Weights of a small GPT-style language model, trained from scratch on English Wikipedia.
Size: 13 layers, MLP 704 GeGLU, vocabulary 613, 10.6M parameters.
Architecture: RMSNorm before and after each block, rotary positions, no biases in attention or MLP, tied embeddings, attention and MLP in parallel, capped logits.
Training: a variant of Muon for these matrices, 355M tokens.
MLP neurons of a small language model. Each row is named by its layer, matrix (gate and up: input weights; down: output weights) and neuron, and shows model dimensions 32-159. Each number is 500 + 25 x the weight over its row's rms, rounded and kept within 0 to 999. Numbers have three digits each. A neuron's up and down rows have the sign that makes its largest values positive.
Before each neuron's rows, "fires on" lists the tokens most often at its 100 highest values on Wikipedia text that the model never trained on.

fires on: ",", "1", "4", "n", "e,"
L5.gate457:470524476554461503488474507509528494523538514427501500471508524470507499488527514516499508463486526456508475512520501475492499511453526521539514509479551501522505466481498513528458486495485505505526508516465513563498480524466541502542462493513501489506514501515483512499524521483475483481492486466501481448523473492517466503505533488462533477525482505518498496509539515477472538489519
L5.up457:429510515496493514472500516520486528485451510520504498500503496491524469509489528425490486466463503507455504514456525477482484482498497498492514540452503515499487487478502501513489500536466499509508473504506500549541547486473511493544467546495468505475492511497498505461511502494506484451495467482540538513524510474491485474504514561484521438490510509562485497477513489523519514514516
L5.down457:550491532516563482530475514479484525486470556552545484509475479535470525515489473495526492496517502542523536520500466524504526470542469481470520503508423485504509513495526493505486495501480498519514454499490512451517517464490468541488518489499494461510458526511476489513460473479488530524532515486535478514508497533509506491523467496495486471528497551492510496499459541508506508533481

fires on: "^", "+", "%", "m", ":", ","
L9.gate202:506534492516476500471497475515484533471469472514485516485473504481548515496463463456521492484545518478494510532512493483479453494480463506490521520506491541476519509495538476504510528507499503518512497475472483508510476511523488480491462456459536539525449520514528462510547494476506501505516494513519463484460511503572502501518519483468452489500507549473454502521529494546496461490495
L9.up202:488561511491490493459486433493498490491493490531563501502474473506480537543491522469536521501465509526482508527528475517512499508467550487542484510454493496495487467520451509549542497492531489484513515511460516505475470499478507497468488477508479506492491500479498479541522557511512444523507528529458487510498543502510492476470503524520483459519484497470488487520500496467482564516524
L9.down202:536468526478466503501505556507488495492520538502504538512484497494521489570508477529444532485505500426516510478504473508502480433520467508501531492511552538493510477489517515488467525501520509544464490504492517529499519511492499527501545539486498510520481516529525537434516472495474534498523527509527514531538491509514495502524511527497488508499529532493518537504494472542505480490452

fires on: "it", "or", "ch", "ol", "on"
L10.gate554:522509525484507505552525466540490482450473489465524483522495491463527500499537522460535482488502542523539519496450510500474491476491564529472463469473498537557480487478517514473504485508476473469503530513495511503508478501502523509505508453504453507464487442527500519477510540489531460501499458504542520530502496477542484510489489484501516492549499493479494498538458552491468567497495
L10.up554:487476504479433520500489517488505489502491503502465609476475535516482550530506542486484525509513478465470482488562515518493505475467514503479491511531498483566442518522524471497478521452463510535503524472525467472541489533483509548540472482475511470498480532450458507512532498532490471545472493497485511530541498458507484482515468494504484503502496493477473499537494518541486503493508
L10.down554:472515563511536518520519496475433537503508516497501486523521501474499484516481483485451472493455499491522459488467483461495489493492480542477499474510546532509522527496512549454539488504499506447552475483462510468486520494503463439480499525532515524443478518486524533483538451512521512517515517482505465526495491513521505475495523522503507510532519517534436555505477530513509489487513

fires on: "es", " N", "e", "z", " n", "=="
L10.gate331:479508531480527508499475508511517521521461516515499456501524516470500491462532529516481533479496540514481513466512489503510484538456532461494503505449492457473564474512498553498535534484435495480501538516552487493469536506490498520480485539513507465487485484494487493470521535510517543524509493523454452460528515478518462527522511515481524562498496521534538492489468501480497513522507
L10.up331:482506487493471554517488543485490491480487513495522467496477517545528486473462481492484516483506533480533510486505518486483520513465488511518536478497536537492540517513502516473500448521463503536461531515523524508447480511520483502528513532504491494523503546484471482490483551500527512469525461490521524545546528521528495535460521530529466572501492497513501502471495519494494508519477
L10.down331:529491495520530434483517498507530520527533502511503485496493520472515515517480527471527499438484503507486489512532486490476522501513513470491510509526506516530523485524514488507486565480530458518493481497503507514496486482500463501514508489493488507458456473492500558482494513521465465531527574492545486515467473533520496492475483435476512499486495449492479494514521500496492488545497

fires on: "-", " S", " as", " and", "&", "–"
L9.gate96:536520511521522450470513532521495510520478501511497470473508505452504536470492527444496518473474489504488439538477517463462488496488523522518512499499479514503521440482526497492494481545505519480480545537508512516452491498515485513497494513493584498549509497487512488499485517489546485537517501554497465501499485504473498472479504537507490466524530541476491532568548465508516462486498
L9.up96:483517517522513446495509505496528526515478508500516494465533530469524528498489504480475511482469495509472491518533522496477525468519505482508515492528473469488459484488512490497521474534493475512507526473464466511464518496509533491511517529508518517507502485516515510487467489526529532495548519539459531524481490508516445503521555522493476491488481542507470508513533529507439467495503
L9.down96:492500473533480543551481500492490462529523535449511512539489472511502517455497496506514511485462535540476501460462481524512500493493507525506526526507524527512522514484477550503511517471521536476500488447476548504546512521480445517539529445496455501515508476518532487503512504477487491497515500495550503506493492491491502498493470485480468491507520475512528486479520501462493496525490

fires on: "–", "-", "p", "ate"
L5.gate406:507477533552485494516509492533526485493483502513516493495491480506518521500524463479525518485490508497499485444512479516511523471487536489486495545525505491496516500511520534508494520531462526496496592529489518474475502474488535505508509477503517512518492501457489524499525420471528488508484484507532499566505508537487520476507486469502488455523490481489518503491486531530477478493500
L5.up406:505510490487508531518506447514477441491480506512519510520473491526497517522520421507505524510495478495490508524496528450482478501564513474537497501500508519524508484453448460539508497516468496506537486472510484503519552512453491476509473526521484517525549474491523456559512502512523528533487467523496518521491477534506515499486497495492486470519476503525536477488501486506496512522473
L5.down406:459494518501500524484499551507518524519471497466496512518511493443494508479440521508511493519540511500484488518524484536524512476539507536468507522524511460488523476496496503487453503504504531500442551496509532542498481442464490495528505471490513471505466545543463504463493483450521486485538487474494458471500547480540524479583502548500504479525518526487513515527497518483490480488499

fires on: ",", "e,"
L4.gate108:498536507507512492535496476487495529493490483483482484510493496500491491515542439486528479485452489511492489470489477471496439479460511461498480535486516463484513526567506502509522518525482489526496487472532495491456476486506500513449478525496514557529510497521503534530542486535496505523470479537565519539489483519506520486530543509541445484533505565474508442453508514483501503544466
L4.up108:459520472489534494501514474474502492516526539597509495499474484488470494519514503492538498521472519519497532474477479486509497531498474509453495484506496510424443505491461493541463452474499500479512535521512488480490465514449531494478482493530494539506529522516514501500495503558513532504489480473495525534508492507527441465470536465535483520501460475486497502498486524478546514486492
L4.down108:490456528510531501505496518482499486500473459413448527490507526522490472497555470523470520483531485526493444510530491495507522490498523506527481493458479505535519488529511478491508562511494515549480510508546462506507511468528486488486520553503511525492471470491491494480497535421506463477496493534540486474496501489513534525516507533453530492499535523530499498504512458507473515490481

fires on: "-", "ol", " S", " U"
L10.gate656:532484518535486530519499483505523523479543444496476485501520470492493547515523465516496508434517540452456461472521544505493469513523530487532542487515494495497493491527527553521530522492494494512515531524523459491476520501517475499531517489478545480507519455512521484513512519489510494452488499488518504504504470492495491480497497493483509479506513444498490564516498474516480469490485
L10.up656:461496514500539498472503538514499522491517478517467532514538485485461500536489529495481521511519512474517488533487481532511508518521529493484527493495523472445540491539539490469496456527481471495489435477509471532438492454492497477499504506506505504493536469507489495462486455517543499513526523519499504474480490531535489476555516528516541500500529550505459515497488482514516465488508
L10.down656:518489490532446572510539509471493515485505499490501475508476485474515526499485515473508479466536518498520499452534482522507516440507508468498487476465439480538538492470498484493462503523503501529490531501444495493530491527522452519516557475497527464488522497503498443459527517479496506507506465487511453497455506505529507528505441447469530489497550513508495539515537543487517505524503

fires on: "i", "8", "ce", "art", "3"
L2.gate632:496489497455473524549494489514505471520532528473507479465488478487524521490523521530496497496538474496480523516516438495469568490477473503497478494487531538503486499503517511531510540438498486517473542538520521496463494462513532497499510505532478509458522459531504542472501498488482542499469525460561517487453508481521512469502524500512470513500505543502509505485451541495475511507571
L2.up632:555510517501539512509520505470486509459488450473499520473549499489511523542519497555509504489490499524529494497523457524533518471483502521495505485481524522448516510480471468468458519508527491516498510491530493496479517479485560526522503495490506513484524537513478496465503521468484488485493499524507478467508512528521483490526506539499488501503566464513501500536502505545548485484515
L2.down632:474506508466452518546553520500529494491496517520452435537508485531494457476516546501498497517515524503446479536500486512437482465492487568483490498515501513529487522526518497517537503488444516522519447525489541474508470491502481484477512499503477467474518519508492495515486536560507510514496529445560509472500532484484516510482477456494499522514484554478509498467482482484437480507506

fires on: "g", " m", "al", "od", "e", " g"
L10.gate608:525477517478530477497478546481500499504481523473510491488516508482465506491518485491474529469496509481517521539508516516475497536485485545494480493473503490562480509487489533510491550482483517511444507490467506523515526510457493518507494496492469481512496550477512482467508514554519477489490442465512467489520494483457469484498503518530504507518495469470484504481481478525515493499460
L10.up608:459478464538513546464525513480496510527544478501492493554501474479512480486459531512474524448493481499480515513486492504476509500487489486511513488510492554519534525482522525530481542477476509539515464513429498485476569486536474524541482488552526532436504482537524534452529519567490485508461476525500505522483479481488500476503501489512500489505539503497497518504510511531465484511525
L10.down608:472523502486527496550464534517479517496447541490514499491488488524435530460499459495485490509483502518552458496526476476537478449480511505490508538474516485501511483514551516501521479520502464479417518475487503489531488505476520460510485480528442502480503502543504499502510515506479474488486506487496512475505478515545492509474470497506487503473503527468520482458497470469540510489498

fires on: "orn", "it", "ame", "or", "and", "ate"
L6.gate25:490502536514479455494423501465498497473511532521474491519483481512501534509484488476500474523493534506483548546501483477492477481503517484441497526478506531499499523476484512483532545488502520553507497522491520527480464465531469478490492461484469480498497501506528516497485484482465516461443539522499507461499540490505483550463471506455448520520501487517481499524480505521488507508522
L6.up25:543498507486455480483507532520497482492445470472490496480494513495477545529482500508504526492527573468507511493497473483516527500449511456504495505565446494481487528500532485498514481449456468501524508505473473473525508502471551502513488465511522495510486521512482509508456466491472461522525521478456500497528439519490507521542513460525540517464496499465484496511507498477497497523543
L6.down25:497477497524489492493492455465513492458550523469523478541536488451503515488528480499503535494418489538502487458502515492471479469511517540505533473464533530485460452506478496511527457485536492492516473482478478519488512534477481498518505512510527476439493495465537476514536524511542489520503458532505505477475463487494519490495499515501488511479472494531429472519538526477470482478485

fires on: "\n", "S", "ia"
L9.gate317:479533507484485467506533485485522497485467513506509529523487521487510520508500548495443486466502504478496517482531519512516472514488466480439468506525516488537502463499512480447508476488484518522509521515532438504474490512526500472557486474534476492496516498517510517492555479489503485514503476520467522533499493475523501525516536531543474516508452481492546465497479481509538524493506
L9.up317:479456482499494480539460480518521515504527534464456483511543520511519456507482514512526536529485474497468495497484480491484491521506493507503507486537463499502520508460547549542496535518527438483533541460512551502492518462496531509529527476459490476513464491467481487483476515502548483498503520446488502491503491516498538532531516456515451498508491497487489514538526455452503485533494
L9.down317:543531490516485504525536520504491486504504517500498517519513540508495530521530491497526464477519486557520539541532456529493475538514475512493517490497488524497512496498515481508532502472498521564486521511495456524502531547509508478479518527484537503535534501512499501473505500500470504507514544530541506539523472480491496476543513515535467501475527515488482511522502497482516530501495

fires on: ",", "cl", " as", "),", "mer", " |"
L9.gate340:488545510515556501498471556499465544502459477495455491502491499498567541492520519550520494497542482516479504525465441494502541503482510507484486532533503501483533486472492503533478503506518492504510474528499482521472472511531487526504496540502499504506496420566497484500474465481488501467491500511473501505480473488469510526526477520537506537479504494500489484531526518540484495450540
L9.up340:493483488484490506482496483466541515519456459507498475520484513513563463508476514494520519537503456535541502501530475475495495514459524466533514479491479524487505472486484508548516522460553504481527484509495519495491507504512562541526529480492492486473474506489501489452520485486520538554499514511510515506494519516491511498476555502521500492514519512539507489505501512510525475493464
L9.down340:501511530472492471487465528496477483542530519475478492472519503513471559536455473509468490511504517476461479504506491520506462497511482530507533525490537489508476512512510427464452513489496468503488497492485465503503513514451479533517501491494497507442487503534520526476457555485505472445518531514516470462484495496551487548545500498482532519530502531511481521501467469539484483531522

fires on: " is", "e", "as", "es", "ot"
L9.gate25:520491505475517534489480550477478488533474483469503515490480494468541529523544501460506485410518522488493541467528541485473521502507529497523521523480556514472522473497529501486512502508517473515482483534513489452455484500478505477479505469483496550507478475510514519512502479476510519505497487507478481468488475484529484518492466450520516503528489490508484506495511506499457527470500
L9.up25:475486540494497533546539484538466449509534502457472474507545498517489496507524525536447494493515520500476527501499567497512484500567526530504498501491489524481492503498469551466506447478490499501505526479526485456496493491506522490536494508536521475519481507487516543494481489534552484496493488433485469510491504522551518513499519452503493520512551554504508487484475476516503503498512
L9.down25:460524529485489502558457464508469444509476502495510542528503511495511558482515494437475489482473491473483494500478524493500506495547512509463503487499525494502527481530495466492497524498521529539486518542474462451471516469529491518525486474498513494484492487502480501484534540470486510493466494478502493519491506480502458549516522530521499525513492524534502511536478482526476505545474

fires on: "op", "ic", "per", "p", "-"
L4.gate652:512486480509442521499466454515511474476501495506522472480519493507541539495491451516469499531530454473522511536475484485524496502536477514481515466543466502458481445527483490495517487518463479455469515449508522502479481474541502505446531522528555482480453496496535497510488492494511490495466532527514513526500483500475571476496488527514537519518468469500536481490520504468454497524502
L4.up652:451517488510525501500504501498507508511518486529492471474481525555512494491497482467558485523473485464524497493456508502503521495490500494507550508519515504468514477483476502512507520520513465524479528461500537508508503492461508483536556549517485502520511549550440493486495501480493521517504514489546494473505500517448499497478555469534504496528478500545517503522516528547501475517483
L4.down652:504483555510487435493555553490503538484497484511517498539461491483479481485526501517492521482505499528537503515543486536485497511511457510513481499478487520484461523529475552467463541449493527495538510517483478508478493483461531538479535535502475543518468521454507512502550458503462520483497459507472461512494520500514505494486455497490450542470521464464501502498492508524494510542528

fires on: "-", "em", "–", "i"
L10.gate376:504512569486498506531499501539460486525466445528507484555489520513500531484469522484523484494489496500514466489523518503471521495524453510527516504529488501522476488484530455491497500508504449525486514530494486523472509488476470491494537488500533494488473519501517518526492541490503547448524524538468529508483491460540502495501490551507555444524525485501509523567485486521504484495472
L10.up376:525477508529497530498503475471497467501474494509486537516543526488498525515531495502466518479446540505504492487513439488508479520486527499556484509520470471450533487496437507481534507531434478535500462505500464494499513475487491489486519515499505493529507483501511501509490486476488484512511485521499477533518503484509452501474508532471479561496487463486485496479485512513476506561482
L10.down376:493500533483518483483527510476462487534499494480509540503486486536492497495470484490452470487482487501547523483532504473516523493492500537495511499509478510479570442465512519481543501496470476512479490498517533477478521495508497491510491497513476510556500504503512518513514495443506511505442476518517534451528529497470515529525435504503474505473538473514511531500488463526508507482491

fires on: "%", "ment", "es", "ation"
L6.gate600:496492523492483475503566508488477486505516512500520490555508492514497531502500446493478495491494489506492497482451522485552568496483555503481504517466520536469516479501486543470479548468506519542521547527483477566534472493522505519475554542517519507539491521491514509472459487497539486489494500482439503493464505457549526512516514503481501522493521451516514477556514507495479512529495
L6.up600:501477507461508449445488539501455534516527462493538489530452495507486528525500554485550523479521482486510462528506520486502483503496519478502412523495495492473501488513478530472466547518488501535520529518470506515482477507535497519519520545502495471515519497474459504463504517531543447501478502495487490488530510481488521543517505459476450462519498483507518502514491490493496532488477
L6.down600:465511491483503537478482505489512436462538518500483540511520554508520529486454482515476461464473542545515510540530496525494489461509514495522554494495496473520521569444477507521540472528491471450513484523527543506518520533484489501479483462497471533527490493509516490516471506485475507498477479463492497488505505473490454501522507512485509482508515491503474484527543499473475476505530

fires on: " P", "end", "ip"
L9.gate640:501509484451517536502461494499481509479455464520461538461513528534523460461494523478503501517514545473530516487490488495478462487482507495502484538538476487496558518506515487489510505484507532539506523516510526488446472459514497508502461527481487510503502506523453486482495505512474448505469467523478521495437512491507509506457488512492478512545479483495516470459483515495532475499525
L9.up640:482478491503459481478486461480516473482465495527499463547500519469499482513541527454498497494521482516507495543519522458484508451561499453460521470507514517528495451517463493502550505562474516503497520485501458470480494468501492477494479520470453520492510503513443508496527528525509525511480545507500473461510493514516485478487486491511545500480514503517483501483507495514494516489542
L9.down640:477515450523523498538454528483492473461554454514485501467506481456530506494505518516497504507472472475508524499532544497486492472519543487506531486542527503516501486458506549514522477528480499496477458462511515490499527503456496515483518485523533515461485423496500539444518506469495527517506512514488514475542496498477495473480521495505505513452511492525500514491511543491477502519516

fires on: "e", "il", "est"
L4.gate476:538479518477485462501513469504497523523508538494498473489462531496483496488538476513519541500483505511480523523490481484493487526475506494486513497479444509502504483489505453506487482473509500461498502554502515499490508490526502531538505482507467527543519490483518472455529522487518522529503504484462477467542489494507493510451496554488486533512488521484507508550523475519498544500460
L4.up476:479529417451463537545508488477517512486539485516547520478509483542501459501532483540536493457480513487495493450503533512472506494503507508458514514488497516503508487459530489493535495465469507457484518515471507450458543476523517541485519508524534514513517505488491502500529478502491515508491465466504512545528520524511482508505488470433475594531534504511501495530508501429527474453504
L4.down476:547492555501528448471502477498498483528443536461458501513494513495490559496502514492491494513517482546475507558490478502527495504469477499558524483496511470498491500542478480519490493530528503515488510491508504537494482541483529477511510529459489489477489503503519484477459514497520465496488553518514472470481473515456513489490502518524500458486464489497505473492479507504476515544492

fires on: "ion", "es"
L2.gate61:493502520496530477523520502466535489495505525531520483536480456465494459485445513533520537499495473483524495505432564522475539502502475513492491474495476484475499532510502540484457473488486473532520544509493495508503499497497536481488502515452521496468475470500538506465499518527516515489498489507505490541489501503539491496528530466499515564497449509499533507542513507479502489471504
L2.up61:501464516506551467483512521530525520457551503463476492511452475474516476467529509513505516464520454486467510444472488439493481520541472497509520486477506532513506485496481526450500490468512487502499527507445505533457477503468481504480520548465546533457499480486498507458482514510517535507497500519491502497493522490545494518513489508488489484484464517511492491504495516488525572504504
L2.down61:488500441532471502502479504500460449513493491503487516495496558527503558482501498485456494512489520485481498534537475470508486479466522476518504519527503478480519519492489498523512514511524527480484473499504458479547492475538518491521484475517475513555516546484450466527500487520473515529516485475499494467470504506445501488499494501522492468534520506514448505480491510513508512498464

fires on: "n", "l", "ame", "v", "t"
L5.gate564:531478514522491508522472520505512492493499519527519493471523508482452504546491493456477487491508505495493536466487484512504468524477519511514511472537501502484503500515498526484459505488498527479487511516513490529484534487515473547511517482502507503551475481512531506499532471490454475505472515493515485452488489492516497496545534493508492537470558487501525524529535521459532496557510
L5.up564:492525488508455498484487472502465499509482496455507500521454474510462483530476465474474481536515512470517529473486573483499483511473504484551484502486510500510480491474511520521482459504512518469502483493503459483470501530527495514475504515531521521495468486509488466457504518516491511487505490492553469472511512518498491503482498499510512528494498573468510532494527516478552478501522
L5.down564:481504526522493489469484489491549502464516545505507519484517477554506497533478512478514538500482485513459459520458496492476509519516451495471445434507519483463523498522500467538501520543462500481530506486450520492528516485449476508483447528505460480495508494496461488540491498528531491477509496526511526460498447519467519478539501471471539474468501483511518490529461526529466480504478

fires on: "p", " ", "e", "s", "ing"
L4.gate487:482496513517476463527486510488455500505497484469483502517505531486478465483569531503533520465489524452474531478520459470476481492531510534544495495485452477523478478499442490471540491558506507484484533525502528489519487497488503483513488510497483489537508519495491463550514440510464514572550506504489512490512494465463475544497510514510533509501469532485476444480496475511439481527490
L4.up487:531515485511490513536505515487527474495553512511519506490496533468465491557516468488524505480535548505476472543473530453522453500509502536471536475536499534513505504503501495505528482508493491485513493513454488482484491519533488519541514512476527491484558501525486467510491483512487481531481499507530507516514475533517459496505484478474443517573502493493463505514503518487495493546515
L4.down487:472507519497532461509504499491463470541491516458490518516505459500565487484515526480493482491529546562507531484524504552507494478528493510510489502472453526494460470498477546458473500491487533519500481535564501504511512506476509470486455498492483470478492460525512545500509499473490497473518530472440523492489502511511513515499508497515503494474471559516488501511518551486458520499510

fires on: "-", "er", ".", "us", "ory", "op"
L9.gate5:555531505503498476504506451494441489501499537506485519520508509490512556487531491484483525522452496496539491529487506508459492556516492543504534499526456502492443456511478493500504496533514490469507537503517537496478498547518542512499534539443494471493519537497486486466497491512484505503482477469502472500466522484496509500481480483490519459509450487509513493481474492486492507543555
L9.up5:446551467467477515470471487495481508466512516522465495533462506471510525498481475480499469510511521540508534547535522457490489522553485487465495512466531507490537451487515492460487488484519465538515522492511505493494545495474491523510537532475522448551486517500479547535527517499507523491485536541498508516499511512491476499536512508465485508559498513553457524493502483508467478542494
L9.down5:553472505484504460474532531500480509493448473475510530509541502517512467481563478551485507513482463468484477489488519537512499540490498554505499479533455502530498508502462513542521518490491524471509519517468501499476486493517508470502542476465471548482501488527530497476488493526468492545533462520476451469502510535467473451474498516486504442510515469495541520496517535536535528485489

fires on: "un", "w", "an", "id", "qu"
L6.gate351:515477472474522503497466509481535570533486468516496481497463473517518549505512481478507490510424523509490501513463503514511510502519479514501503486491503530514482508496489487485494427517485517495511510480520511491441489482492517487508511486470526481499483476508514520538490497475514490509513516483497504527467475499478548506485490471520464495510498496497530511455494467459542518503526
L6.up351:481492513515488497513517499492543481483464536457479526511487524500486486475531479520498478482501512459506537493506528480471502482466480456492515521468508518514501498475508540556508507540556487494527457504504494508545493482474458485464492544525519535550498494543506502505467495507497542538544463476488555467481511541518518477470515540495476510523541473485496501530500443462500506548490
L6.down351:510479525518485526550470454506502535520507461518482518519482470549482552493443466511511491494496490478476479514496493521492507499557476489528499470542521456459482504506546517495534483507501484498491517502497455488486532474501536470469494526462476461559459487510516505521516534532492462463518506479522491512485510489485505481485529498500519491457497466517495526474494517495499506463511

fires on: "um", "erv", "1", "le", "U"
L5.gate62:503494495493467502520533459513481495513457497497513525495544483501543503507488518528500467501489514518463523516513515503501504471515505460525527511520468453478465510487517517544490528496540488487486503524511489499544532463507510575488478510464475485466509502497546467493477535476499480473513505500481498484552481474546529524475530562499493494504495529445481522469518520509496525507479
L5.up62:491488525518554484517522530492457494502461528492551502557519555472531504518492518460493472501471511474483519500513528531529480452523497497522540512460484485513508547554502489534449512526523524560493497499492534508557525472505518490494483518486491504536518544540512533543506501503490515492488551491469499527531521492499452478492479508502453492469502493539488544459471506498545516476512
L5.down62:510493498456488505484462517549534504534564493497488461490496501522517504500490487471499514515511481487504485476528486463535525551460498522487453498477545560517511479514491489490551528459476527511467489509498525535517481527479487518498487523500494484496512539471497477451521488538524500524495496511525485524522497467474517479531516495497527522490483434471484505524480531478471454517467

fires on: ",", "-", "o", "ary", "c", "ac"
L6.gate637:487489503514485508507508466482503481475485470464512495510502500526482521491501510497498552510462481503505473465470490475512456479496513517488528524463523478466475456493488483491506436503468526504493528482519472513493493549468528463487498536553481506485491508495488501503511495495520469476521472453456455509520533485491536477475546519484499512534467519533486478503506519504491471516500
L6.up637:505513472514513504517504421486522535505499501487507469511482449469447510480499504520534535542473502481507472523484504524484500466520479526510528505494521502482462498471484510532528514514493506496532499522558535507503474526528501476457483501487465501522559486513467509497512469507523488501478476511469492488522509516519496444476529487543495525474496446520519529510504499513517522461476
L6.down637:497489509500482495492482548509508428478496505524507527543515498514483525526499521455483488469512500494485538481494496483525536474544504531521492510474558506497539547509495467493479452515502513477478512514504527511492516513452501509516520499532527476482489518534528551484514485523523485533472523487512497531462538486532525537508504523501469483513514560479511465492514495502488560495490

fires on: "e", " are", "al", "as", "z"
L6.gate648:464505491522479507439494535500460512498502434493477499511483523484509486474491558502492515471509492496510514537521507500511482517498517502480501513465509500536488491473499521525477464491521477463433542479492513513499487478481514486537481454489509486492518504543532486476489519524516534458468517507509473505509495451511492506493532544548508521512514517470493535534500514484506492504502
L6.up648:532495489517464534474477501501474520508534518484496483523501486516505466494512524526476464504477513441477524495467493499540488511502534454529504483453537485503516510500501529470539524510456515481486495473517506484503534489509480473535492520503480481493512500515538499494525500514511464518543506498495463569494478467550494480496479473517485530543547571528457526461542501518518494484497
L6.down648:454474526459508482542455459488495508471510550516512475447512533488504521516490520491488520467476528490509468493509490514492493460505469465463537495517504492497492502498494482459484484527462528515518513537524505470510534477486504506488497455499528504529485524517463494527465467493467514508529469538490524492519534516497523539533466467494527470526448479480497438498509508503488518505530

fires on: "ory", " e", "ure", "ion", "ace", "ide"
L2.gate566:476533525487531479523509506505513502515482496551518474504549511510505503498467519512513491499549514491490540514435506436508485509514481524508517493486507465519534481482493507491503500484497476498478507495478426494447489508477508506505493503445483509471498511517485473477493530563499441523456516474434484492497490478494544501453528474514546474491533532489482505512486518471526485499484
L2.up566:476465515516476505524528478511545468516509486475526502571513478498508510523471482491516483473486462489467507450470516510493488519477494479511497479501523524502523515490501539514515506482488474550510474561485493536478463472475480534465532517522514484513503501498504446435486468499514499541514486497512530473543512503507500522493484491475544514501486548473487481542433487535475566523537
L2.down566:551523479494526498479480517512490537482477508488483559456453500523470494480529497523472512531494497509521503543515486515506524463545521506496518506502468514477487510529468476460437514506522539468512518448515473467532511486542487477529486507482510532516506506495466532554523533510477526468513503522515472528471499520482494470532502502505441470498482466536535530471544518503508464498462

fires on: "l", "t", "d", "m", "E"
L10.gate523:517525498499526496456477511480440519536520504488494488530484501525513545491516486487475473501467494497486505488532486493515479467469540451498470487505510481465483490527489511492463536482531465478503493550510497490523491498542517501542483459514503520463489455467485513475507498514513483559478476486511480517518473539502496495505516496517467451480524505518467538526480453528508472474461
L10.up523:487535475538503519524481528490541492491509484504510506533512510520501522477469498504475478502495567475531512515515502541537487494554518487500453508489465492535529485470493471495468528509527462517469475513509477486495509512514509490446478549504505527520443514555489520485487504528524446546553491503485518496489487492509490510483440491490528545530496480527470489451490487491471496544496
L10.down523:517568515528475477501512467509500570494500467511520515503454513506495487511549512500473520515520494520476517493499515563458471535556475513516490479530508499501461511498539504522535575475503568513508512526490498530487555491515496531524517494509485489552533514481504496483493490497474503479537497499482494531470499471473535498486560504481496495473501500486477509488528504480482484483476

fires on: " S", "S", " Y", " N", " T"
L9.gate380:512497513521524465515495478463478506478516526519520557469530521485532498477497499497468515461496526513482506507466507526511517509486511480483457425470500517533525496494493502513508497435517520456503536508493490513502485484504502532513485481466501488501494467486451520496531463505480455520514477466493506550511505525498538521473535514502508456486473464527532539498484454459515476456508
L9.up380:496500516495477535537496460484527512457510492471495501515469533474494522479498488505486547521483499506468508520496459492497523469498491436532481485457495443506482503477510524541482503532496491513532507507489513494486497535542485549563466505469501495522514493479502488482486471503489471511476514504451521500501506507544506511475458493500473516469519504523502506560501492441522452518526
L9.down380:474517511550526494476486487540517474514526550533517452497492504483498484512505540494486509555495481497482462475539457486515486493498526505543505483535499511466525509507490534509454452499431514487473471512466458534488549493518475503467512503462472458511514510544524473527463487450495456512484433516482513457522479502496506524494497508469509536480556488442519525493507509477547481505545

fires on: "ir", "m", "n", "en"
L4.gate399:516515510500498456496481461467508545511456495469525448523497497473533491463478522535481516490504485508514479478483480487529480475531504538477524479512479469499476511476518457503459508499519511498502512517487462483542516534544515490512485504502531507520506526498520507495489507432516488494469507498508558533521515502478493507521489493490478552502502502501525468463521497498471501521483
L4.up399:507531513526466508491508483459469553495494448483522490510465509478505520473486542526482514513549467485475489503527496509521486456536533532472506499467492480503487482516490447522480501481526564517507554519497475531552523494519496478489501526491539524478473491527529504479455501479464502534533527494495469463484489495481475470489486461516489541513502480495473499493515482491474487509476
L4.down399:489497532557530537478469533525499477498532507496513524521511522504479506484479468500497467520505519484570456469523491490522518477524505525506510513533548526568504541433493523546495491517510511499466457471524485508509492497483468545480502497480498518490491531504511475532516550534534491503492504501519528520490513517518513508487489553482475530483475458472481513509496478481536480507478

fires on: " |", "l", "m", "y", "n", "ar"
L9.gate571:469480535496502450508510483477502484521510484509490480512482530566497499496490500492470517492510548526536533486466469488521507489499536524499488528508515450544478549454510452526475544507529535490469496488510494501533474496512517519508497518510490513508513506544486524501484510496481465487507507497469501467527515456514479472506503526513505464504507523519485497486499480467489487433452
L9.up571:497539468519530538543474516491506527461524500483491500496516520470496568510507496530478512494491524472507473488491466527533486511510488522506502498492528539514490537500506488488447510539492474488459543514469482490478500491508543508448456533541478503478521439529465534479502491490482478491485539523478493528488497462462533504448452513493515486489460524511474471492478542496538502539526
L9.down571:506523516512485499474526518522499512460507445514490488472525501476491481495493522497510499506530517515457567474494471473505532529501450495504485502501498478467529525490471451521526526504474505469504488510524504532501509519495472482472452497512505443497529535495523495503491469515449484521493482466510486461501512499495493487482598444520487510533519521514496531503501484491492511494532